Weights of a small transformer language model: 11.8M parameters, rotary positions.
MLP neurons of a small language model. Each row is named by its layer, matrix (down: output weights) and neuron, and shows model dimensions 0-159. Each number is 500 + 25 x the weight over its row's rms, rounded and kept within 0 to 999. Numbers have three digits each. A neuron's up and down rows have the sign that makes its largest values positive.
A block is one neuron, or neurons of one layer that tend to fire together. Before each block is what it responds to, as a language model described it from the Wikipedia text at the highest values.

Responds to: Surname about to follow
L7.down30:508543545525486525473483483495505492534521510496539494503473493482523472488512449489527508529537484525525499514532530520528489504493498518467435498540460518485504539496519506553495508495519482475501505483479477481497477485522513506481500538474524474452486509465473463511463483490474470491490511483535501537482511537470492510476490508503491535486466473535557481526498487515472537470508509553540469493487501507458524552508506457501514475454435514454511540477477534506480500511478518
L7.down97:505502488477539532499494480504546460455485515486442469519510523442517483477515505507514458512486511471480496517459481470506457507563488448516515511493501517477485457513477500492487498481498515487530508477492540467473511518514515525495526498499508497531508517505476528496522495501541462528494493481447465456510509510538522505477491488502478508539524480522526467463522525520515507523525514486452527528451483516505525495508515503504454519534517489512459488542502471554540518499502547
L7.down110:498501483536501511519533503493479514494521522518525521472498479458505481450507475513497528535490483515559500500510508516508540504446525493454463486481472470488537472521502471526485484499521530465497499482502531525514491471540482486506540504433461503524540506472525479460545426529505481481504537486479564524492490535483498531508469502530478492506481471531523477484480499517470474522501488493521512471531511530449524548510483499524500498462460496492487524460511514496472485488485497
L7.down113:531498504480486505429482492529466530476493494497463500490518522504460491490515554536504499487485505485482468473483469482485486457512496482449477487523493452474506530538484514506506513500470568483532520523539500440503480496484498499525511524501471488498494520531509486509501497555489463521510520465517479535501538496498501506471529525496496537524492478544458530484489465521504518494481494525515524521447500522486521491509525529507480500454461474460477426468472523500504506467492540
L7.down140:529479522484484522477529523478525471469514484502499448486506483432470480498495504515488480500480530510464496516464504511473465497534497464518514522479514498559501525507521494487510491529481494475540531504413524498512485517537543544463509503488472503512463491451531515537519514473520515523482511479473472488518495503527479542446490494501495489512507474485551446504461508503477484514457496483494519484504511499510509475533528539492516506499525529476513574541457493461499521516538501
L7.down168:512473493483548477491486501548493500495506519502506431508510525541525506479527519525523501497509486487536474503494486547500476510504516498440519481506507496518498454555527474500502528543508496479484508478550494549507527519500476491508498462486500533506487515475524481474503527507509524471542475510535493525491470529533481483475497521503458477473504508484426533483472520489471546529510477515506506484539494523491539483500466576513455511525560462507512529542498496510521501497525471
L7.down175:553514465477525550462519465490463491505520552486490506473495495471483522528514533484518511480445502486494526507589556457522526544460486496493422511517483531487523509520546498523507508557519464456528495512445537526505482475493447506497437506457489493534509553503457505477466490515487490493496527472517494478466539497474500516481493504514503507491450493514571524493530504497478548478461510497495489468519502481498509544484470525525507457479486513493462515468483499448515547508486507
L7.down177:529525540499502513480495506480480461483492498494504519506504493442506508512520516500483484443556491495502473486486443524466463492517507503512498535501500493486511527447490527533486549510525516474493497497459526477512498497495482510525528510518486543462534479497465490473561519497504549478474478521482522456511513472538492522498497517521495498523479508491498463473466509495472523510486480518513505498464474446523489448509523506491518551552500509499467483469542511544495505528491482
L7.down181:516474481493502489518493468501492528523509493489489502485475513426499511535536484521483507526493486561453505482539490519531502529472521475474518507518508474542500485492459515491502533519508526486520492497490485554518511528461511505508465549477506521493506502476504522477517546471527494460507487506525483531498495500462513512495539523526494502497544516531553526459514536488510484478493478508539488513485528477526474521500472546477474500497516482525551487509504481498587477513509524
L7.down218:533484501475534504491513470492484516513496490514502446477526469442487512519514511486518538518532518458489473488518490557509495458402525471494496491522496517500446494485496505489487506496511528472558513484454529507499486501499505507525541529471482505455478522520532543537504469511500500490503484511514513485509527472501463454504526518506499512496518509539543482531513498509493468508503505526522505471496444505499495523507492493502462537495514487485526503473483518501488530470515483
L7.down302:535495511527533509514540501493503519523457495525450532528465487443464448477463490516518515486502496526490493487532506504498506542470480484492513491520493516503554495507535519477465511458477492514510540482515513529509494465480537497479512494476476510451500464521514474491528498475483496530439526459478496526505506477463463505522511518499459515506543483500482516510496481494487525477499483539528488475494499511561489478454519499556537462554470478461507480517482467533512466520496494
L7.down395:474510483491505519491464477468460517519484495497515550499513520472475480507481500469505448480501492516501479490519528499516527510459519472516502498497475475478476499522557453505498490498538480490482520518521533473495534461500495499498516522415477474493476512511484524512538509496475505510488506450499500557485505518442475484516475490511421480517502485479510502478474482515516526512503495496496513481521566519505495494465484523503525511536468538500525482500500527512468512510489511
L7.down603:467464484491577508521492502526513497522527486480478486533473506460465434509487457525510472494501458455495525494484500482501485447485472483530481496486478534549547523496484529516519486499465533497471490501448493480509486479499451511511537536507467523501502481523514466535507492481518503490543489466513494475518536483523459506509521528489482509506490501533507463522456510502459507499482493453526517518533488492533509528470493515495445527513494507470522564463516544502486477512467527
L7.down631:480492498465491525500505481505503584514463529497522524501506485432505516496522505529483488516477505495544474514512479510540524551460521492474502476504473459541535507530548469541507489502531493459476541506502517511502493501467515507466523527466519480488519521508485487467520454516495493498460512462501496505490490541491489513537478543522482483501533477496546503482461507486448550494457494543483484491477519534519535529495514549509467522540472464483568499513449499505495495509473517
L7.down667:523560456440506507533506522497531481506528490500504489537526508499504505497475494459539502473504508492468515440519525470543505514490521482531496486503545492502567494536508513518508496504460483528489478510478482522489531500535483507523521425465547516525468530499507505498495530504483478470457535485515478430517498517493517504519514496465509503465505510504512507509533523525515502524477503455543490490515534486461511497500539521497499475521507540475553494493540510542463486501496508
L7.down700:510482522524465519462446493488488510486498489521509535510546471532518503472492492538491480495500515490497511460537473519499532527475474509461508448526519492477503448510517454554460511499495490539514551525526518480491492546472509490516529541500487488507541513526479520543536489453507502538516501534462509498484465538490473475515473479478465504511511496501486491530508503495495502531512493496526476506521493509482549546523477498489500505536464473501532514486493502480513502530489487

Responds to: End of first names
L4.down85:502523520486511484537519468542450522530499504528504457502496482429549479505498502475481433493491507503503504510514528478507487468496455490502516516495532503526554469490530503488534448492462461438487502497478481481489502458546488525490497487514510550486517479528487532524492475509569521530509560514516479512488510506496482495517545474508493469535506499444555505525532505535490489506491472474525497537487509491444498519515514499488491477498499508488533485500455479456483508531463469
L4.down179:531457494543508488533483508488477487525473454507459428509487472447557497486538459527477453524521501519512507518504514498486552523516519495462485499507504516520473485478534487540537491487476482493454530455476493511503507488572517465472497512449473500528486499516489462509549510536511491489534504485477491466530509501538460480535482500444479462539473486494482502498503504492505492469501512466551489482539519515508504530515527523518487498480467495440498494508510461517507474552526506
L4.down183:483478532487485501492485505498526546509532474504496479492463488518557486528519506511491482494511500467545464529485470477470501467477477472477549484492520461560481520541509508493491472473571501499495480487479474470524506510498473522520533540513534524466482570514544491513546494492509496479451507487492505514490458487519466500491451471493504474494472494543521478525509495509496506508484514522455501483536540540540487545511506477508491466478500504545529498462522460481496493529445486
L4.down184:545531508496517468494490494474504505473513490545490492511487523457486502521484481494531517489502496538468486539487487556539508520481539561474531537510505503522450490535529502486465517491478502498515517464501478503514497538572495487516489449476480505518520515468491500485511466483458422498517435526482496526496502545518503456509479509553481515530496508508517498507467466517494511513523492501494479505525506515500472465479478521502488540456547483493450441544535545517512497469500538

Responds to: Slot before verbs
L7.down40:472463491515520518454464492498516514477533479518492443510498509525450487517512566508483546502482470530560535510529503505491524517502493513491495483492536490458507487530524499487514483497467512508491443514554508482465479469517486484471453474480525467551462488522493541490478536508469454492507517563480547498478495520512505504522523480520471510513466465472476500557484487510514509489515468467528523506571476497522507491496543504467520516488529499492540525502465495518529504493494501
L7.down158:464463502500509496511517506517489486500531472491506486503475503500470461482524489482517510505505522456521440499512512501530501523514479459533470486457515539527477443508468528519478527487505499473463498524474502475472495511525475489493530498543508515498472522490500466487512493509503483448516449495494486491514501477532518473491473535509497495469491516529561507525507488519486511458568467502474488495481512491525516541541500511530504518485487472523465515528515479544540466518467523
L7.down220:497510504479461497460478514483475479460492535509507512471514493452481512531477482495510481461498481553475492517539490513562466488513526496499502497506489483490507513482490492494523496534518503489490531493483493548503475479467499554541519487501500523482515526498484511502507517474508535501533500481462474522491487472501504504484460465518475480504471461496540468522495524518526498465518455450562483480491522456538466457491460469515478500551475549473509508514467538506505505455499538
L7.down231:496509510494490522478515526515524500497487497533502473505505491422519422499469540477517548532463537481501494479536486507513503529535508501500519462502502486581492477494523498497514487557515503478456518488437498493501482495499519489498521494536550476458462527477426504483536492562518480450510461492495462463448501483488478495485472505514503490514497461530627494496509498492526493536485524515526484472495492478510507525499537481499506501515495493524459498505513503506482520503491510
L7.down380:459478492512514491467482490476511484539443512486496468485472575469510492522488519515504493519507484465477466507475510475484505545486525490537431550518480474487491472490541498509452474496515491481498539495483483512525484504470525532506492513495556520509454511483495471523502461454543453512495492503528475470461484456484509511460504503537525488492518516522555519472499497491502532492519504530508492547496506497522555469464499530480465482503522469502507454536489519527535494487448552
L7.down382:513495464486514535484508491477490444539484504502509489505474508429472504508494535482533521477492498496500500484507491501500479517484512453476501496531471465527503524524495502488516513465527484535504497452490544523497496512482514538467541520493530507522478475488524486468492537518496482531485449456519497490479504483482508498501449483496525503522533509502572517510513534484526518488501473504514498533451514508548498534509500517477516493480433479503501459510499475507479513515533530
L7.down464:478521490516447518499496515522538540518477521518521500498529447466500485549495517560475491474493480530452481490520462515475506507511524483492515514507513525559501477516475483491479430509484512514482461443496526531499466509521501504505495488503482537515429498491472500547487462478481521475487505503508499490488492463449504486488504513497505492489509540488531460511515471484495484489495511509521479496504514505510451504541470517455494505488534514506529481487535546441449487509470514
L7.down523:506486519450536534523529514481504502491482515486506513484488526508488532545495581479487510514491495516465501494468488488511520511564503478475490490454482549484517513524521493505541482522463472468518515525485539526509453481491502525529478556488503477478499494502487495495562496515528502542531465517465524540462482483476518470501514511475542474489479452483535543497459499480525525483485522521486484493478507511506498481497490502484533478485523492511454482495498523514485537487471503
L7.down534:507492472501490529502518488463488516521506470479520520497457483480535479447480488474544471484526540510473522468528458481435494526506520511456478478532492535486468489493522485514542484526490489495475509543489469509475475492525494515495536529507491557493507512496529535501502497470501504508487494446533494535506565502460468509520453457485494511494505540471479530472474487521518485478459502495500480489511523457548492480511496504484512523500514444505550455556534543493497518490530503
L7.down556:490459437518510493512496495514515489523476459493549524523521483463460509471546492527484539487497517466491488521569517471464504523535485471497473525492494554517496481502493499500478479562511511481475540531463524509458526516514502517476516507511505543543471525544510564518517512498504470483512456483497468498509508498483537476498446484502499532493493531531574525476477544506457501483466492498461486501498469507502518486498485515545529511513508483478513505489532518453510490470525464
L7.down674:500483499509519496526534489522455511531522483516580452494477499505530489485486465469504505467513497496509495513544506514525507495516497509513494457507488549455502451495460536486517482522521483462462521484517507499536478499530471537504491498492463468494433458509523541537489532478494503515519510484517501515472509521514528503469516487508535469483497505507542534508490480501474480567499480517542504501458509482505507480466478493503522518519501516511473499520557512514492503479500499
L7.down682:455484464513518524476528486490493512508464528451486504476495498659460507489481523491522545506493469498516511496490501506498491498516526508531528514473517510430507502503470511503505491487512493511500503497622517483468484497523475519511507512462508536468520524468518538517475512499501486498513485536506506503485508475494483467465480537521527527480504513484352497481497506508509511486538463482496504533490515487513510477501501475524503514495529504524492466481479484519504486509505499
L7.down756:485468513528507519538494583468553513450453481457498446512494526489500483489526481541508510483489499490501533519556548531495490509517516485455504503465479527469522511512506495519504518500444474483476479499469486510503506515534500509551459511510487478518524477502562498515487503488517479503532491540499531439515525475507486511509465498512497480503562528519461484475519462538479518520465468506516527496488517515499534508499506538551453484516492502505491468448499529460474509507480481
L7.down760:472437532485487510546502481533505504514481471494512542486510499495468496517460509526526521479517513483512500484506495490485521502544504439472451515532526540506496487542486508481480512475504509503491492476497444506474486532524488521533490464501547507481511510516521443484475473457496491516426459504502497515480535461488480517495452496502462446463518486511506470506500483474468517501555525451514473512516469503551522480501506508524455517524473527497514466519498502517537496517545522
L7.down797:492453520537514575473499530536495520476528505501508472490511539471492529498483498539463533476483472458489465481512538518470541511453469469503460522501535485508471481544467487521485520491535486449489542477537495481511528523499535479503514529517499511504509454501504526505489485502522489426537518509480487496463527495515545485502509523502484527531511499503574496495517512522458495478552514452498498468529511504510505529521502482495486504494524515542487453511475524488500471474488463
L7.down812:524517501483468485502506468518441503537437556475505530507499486433456513524518515507497510453498507520457511511517527474482501490502528508481511509475501470444452531450523493500510483510529471518525483521460473518524508472550449526509470508500533551537525522489504436506477494502463490487493513499477464518511501462480524529498444507503489500486460493520523505515527512517501521517518467505462523520549507464495546514462518546507507479493497469436493448519457464490483470521450519

Responds to: Finite auxiliary/copula verbs
L4.down78:515503445493461537529491488520493487495542482525515516515495519563492472506481479468526500477453474488505483478467515486509503500562536449476530475516478524602509494504533474508497504500476482530475507494514495490516501509491501511515510547485494453525508511505492518446518481487491510454487482448505474502493545493459508513483506484491489517489508510507533528486418443521487499487465473534493521517492498521519493478528543489514512507522523487516465489500479465521517527533503491
L4.down242:473492535522491505462469509474495486462489490546492508510493485475493470501540516521505549482514521451509475502481478532524502478511510506503524485494516476521507427508514510518515487525547510498498488538491489482532527540513505517490471520505528491528497519448493481470488480544525522520502528535552493513466485497519456507484490496512543527536556502499592480457527464481506515497527526486497505527464524504461507482531483499493461500502486472533519481431522520537497483510485487
L4.down257:428473486509469486513498496497479494523502512509505460511533487478495495526453470512518497481459509505525489528471469474493522469540555503487496512457528503553494499509482474490501479457482531523503494510425511451535472479521490486515490531519520545496536539551486512485496491462490507479530468480516505485501524501447507503507512479471487523549479540535558529494483501529540489483473521503483490509496512489480489470474515466525560465512504470501476512474481470489507529548523468
L4.down735:586531484514467497490539491505505523514519491473519525435467519449507520461514485481513504503461465530485503481436459505530486482515522517535502524488504518549500499474499502525494487482481491506511468524439444538517552513518485522490511484513516472497520490517446513490526461490523516477511479467515534515539475517490515558543522503495494512495535469519534469504478491488446521544511481534513521482513517502500481469514473492506495488453493497496497581541488476509554529486518459

Responds to: Predicate connectives before verbs
L5.down698:499506520466490486551475495511526475499499491497495541489501501474486472508516541512513524491470524530488512513529498524552510475568502490474505472507519476547501479520521467503521484505463525483521511528492516518452463511488540482503524543522521477485510495501505474467500462496507465524500498474545501502465508465498493498471474508497541484507512521513566506491495509504564465448472546556533546502477483488511509489492519508503491506504472482461535483505504439511547496463474475

Responds to: Paragraph-final punctuation
L5.down785:509492468537546452511518518465504491509469522538517507510481508496556468484529506507498493461482545517495497502535493484449536497473505493497501520492513514485506484538508505504499447485512460518499499499528485516494496472514503492507528499524507529499523495491483470459509482531449430539477546465480516491487469476480484508483524465501505506510472451521465478482489539526475477527498520471467537487480489506482553550432440489515522506565514491498496509500495515507454552539483488

Responds to: Paragraph-final periods
L4.down436:487507485560512489551503485497522515523496505539464510502527447465505522485541490446492512484548502529505478516481570461520488488533503488525554497527477516474527519444505491495485493522524482495498512520490526479490510499488541425491495521461542474448502474502490500515534483531481503547510504516504534485453483509462536491467468507472478470477519499477523498504518544484479498508547525505521462505483493488494501456492502487488481521474506499504505540533521541513532517459507484
L4.down546:533452521520477465487491509482495526530493487520537445530479491462529462518489501535473458499541518480451507500524496517495527526435489534468459508543491493505473495494516506512498498466550469495501499519473502555503492519470475531480520483537516570447503510514519493509515475492475469573507550482524523491490491506485516518483547495517449499490503501501496477487511497509480479459539472468505519460511514480499479455466511507515463499525493493467486488496503503504494454512533489
L4.down608:523510517530468505489525531516491546498526489496505509531492511393523534500560495537498522560538549517487499472469481506520489426451481509469494524525507477512496528485472518493499472472527495472471442475452497522446505490488522515462492508476522548506509476501530526463518480458521482528463519536509515483513473482533518544518528500521465494504461492436500504501506481490502483475498474514549519453471488509514504503479534495475488535519492491483486480481487481516519499564489488
L4.down771:495489486457510502501471549493505495517488504515495511529493487496481505492529468510486469485521500490490524508503517511494532501472528521506513583474463495521495515513508542496505460480529501512528510532451530545484529496479503521461483522488493526494531446500479486430520504495498513510502502478515476513520464486497464484535504477508480490500486485537480507506520484512515490528466504477528470484462486495509508511495533452496514529545493507517515529466513481505491518520525457

Responds to: Inside personal names
L5.down595:503456518507496480480501502512536527502493495467511544515549520432490504505516526475459478485475502488486513514526479525468494540472517503489482471526494487527515489494496503511503504534478499489489530551436458488511457464498454469500487552537460503550507502518526539509500500496467460496509469491516498500475477476506467461487524479490516536502502505496558498512544544482493501506501531483536450524503470482472539497476553486470498473528522520494478529486525482492555512444577477

Responds to: Paragraph-final periods; "sc-re"
L7.down26:493535495500496504522547564528505506492507502478481521507477513511560508514526545503491496467475486489508519501508484449489473515463497523476468488512529497533549491494499509503518514490504476483498527518543487505445506472506470474527454484505496503514507460510564534465500527531510507476441497498536493511484511459517528517489517525515475468508541558506475518506416496592544478526492531515499497530504471482483492494464471500496520561484536510484511447479527527461482513512512530
L7.down90:522522522543482531509491479483485486513488524486510494534493498517511472556489543506496491488461478507533557497476487506520526520505485489521528467479454473490462498510471475487552475503537489496485488490532551457498468495454471510537495510507520499533512497488459556521465440492477514490506531524509499524515525524514522491462496463501482507483532520500511480490485530463515514546509529491490501490497498497508496536497524486478472525464533476488491464522484497469495530494480484
L7.down124:493518505478509506482493500486517494526501499493501471483487496502483482521467482452478506514475524503519475517480524454493485502499524498528509513405479450589534529506518500498490438557512499542499502508467511469493441452517547509513536496516529549519444542519494526479483484486510503493478507537490508506503453483522461475511468532505477458473457476468511488498495495527502513545441484508544518504530509493506518491496505473526467539484486489521483481513462523482499487523500497
L7.down178:497463489453485474548484498497485495471474501513526500507529504434509513506512511484503558523497487557490501521478535539537502503450482525529507505512494488494481519512538516458502498456506484503457545529452476553459487562480484489501478541498497487511527496463524451461520516512464452470496515534511517482522497492493463497503507489505483448466488496528544499487509527523506517464534524508414480519510522544507515513468483503489465507516483489501489500494480551545531474541507502
L7.down183:502505478544507508535472536472499519547499471466489470501490495476512457484507499479532504484503519515504445525493492537466443529502469535526476523507499547484504527506524512524515530455468481485459498511468507451493489451494511519507518472509519521536474480480558525457491520491522539427528530472506504491525527467441525516521469551470516424487533528462488527525518501526487476509484510528522458497511462536458503490479542512485517504508505467472498483497487504512497504497471498
L7.down228:468537518501495483508488512480489462510474512469439514534493491506506509495507495493490500494470445548507478534502455496535520485521476488515541483490495500486502496555557460507482514528492522499501513479536564479484507505496458499501499521471474531500469476502518497519546474518454468522512497508523477489506490502525475567488490525515552495545503460491512469482493467466478520482465551497477504513563476498510457552515474498521512492506557503484498507544433489509555558509450508
L7.down274:546483505479525540535542515507489521546511557473512502504450531429474502524516522493478491480498487486510513497477505509551494506510517490480524508485483484491512528494520502535497510464512470526522469506535490449480503562459508524526535490543479478530550506487482490476489513539503519502478514540466479510493532502442517464511477491482501486533502471536484515490519470509518545499508518473491529497491535505519493469460489521471482483543439526484480506493483516549493536494475478
L7.down322:504475539527502483507508471470476514511501531523478506523507448537544483506487515507484544486474512513497510522464504477535514522479510467483489506512532474493490430481486503489524489519498545525491472539470526507511487484475482507465494514510474547463476487514512475517533500508457479468463522426495556497530517495478535439526502545518472481527530531499508475491488534454500438457518496491512466521500508502488516485486452451528451522529543505515522444526464495504534555541520497
L7.down328:482526499516519504513508487507513537503487505537444498531489477435485481501540530484461528459510528523515489532561506492539516482532486506522523476501493541486501569512495548518461472507507487547544467478460555493497489490481457496492477511517483523465535513543491531487497512536481499509477523506482461523472481497485492501475479511490462472501507468500588498479487500540511508495491485473487520482554494517536498506462528509498498493536491494498540509510498549506514505544512492
L7.down348:414495510503500491429499515500493487493549530519456472514502469506517484498485519509535492415508516488534520471545522462508468487509460506489518494497481494480535476507520540492503509488512533491506526530517472474472487447485498513477459489546491481519479486466498511488507523520473473525469495526492473521486463485528465529478525516538491487543535490495463536495468511483490501490514480538485536515503495490499524514523481491501537576491506463468569482504487492494500519500536511
L7.down371:552487519436514492522561511496551502494506495520495500477482530556435512519496476490540511497507490495488467518498472474512505522497553526487492540508510469490474493495543527499473488503507517497496523503516502476509490503491507487511543498495478527490523516538514534513495460474503461475495522495482512445538511499463498461503511486517458475506542518480494494490486485516479508493526507511540493477497493454562468469460523497496447533518492471447475446481493452502518513523493534
L7.down454:446495528500455490495533486467501527539492536490516469489511471475479503535527541522502518537511500474521539477489504463531486483498501510513476532559532504543482526505519495485482484490501472518477439460505497490530455510537485469544458485494503518497501538452467504481521504461490513485460494521485487517522514489514458493487508506522473493558519487478536483527511483469476490480526500485498485525461499506497517503498463511500496518488478501525518499472532476548501548500508514
L7.down551:463474538514457471494506522510495469530452523478532498451484497524488520534485552527514552487478470495528511486494500514495512518475498511477478517543523493452525514548522518454526458494517509503510491519516531519498470529473482520526489520537509488484461489522479512514577524463515531477524463551555555481471467485505446524491445480504502473487527481492418515477527494487503456537512498502473510541523547494535507503464514458473472535502531485498516483510499494487503462498438516
L7.down611:459530498475480520468532522470505497461511509472483475489493494498523488492491523497507492494490507494474483481511525502480507476521521457473550493480494556507492504503476488492460510521465524538508494514483476498490484512490536520485461430502491477482513490489510508503496464470519496468484503512510520483487471538488510494544499491479506494496478521474529505470494472461530491500524539532540535539550485531502520473489506528523525462471535473505506511521540481467505529461434483
L7.down765:481494487496475504508537492507476466523494492494484499488537501497529453492503506532542495512491519512485498519481496497521497542506483494527471526583490484495526501485482527501477542509539531467486532530463486478537470514529495466489486489521527519491525519493493472497546516484477542490498499511487511471542497461490498485514541528531458488512507540471480540507511529504519448478435512498508455495465481519496527513463522486505511504504487501499454492490528482508577504530490456
L7.down820:521529502516529498499536496470480501493485528531541477542465475485476473462454470512558535494509513472480440476493519492535524514490503518504479485487514469508500525544492486471462482488495459502462472511488520486469499486495470528477529510445467484500529462493489481493543470526478508478528533492488538479535507527520500503500495459495522501482539497487498459491536457514510470486537501475491515437523518525541508469495460537525577511519497520482523486483460477538441506514464474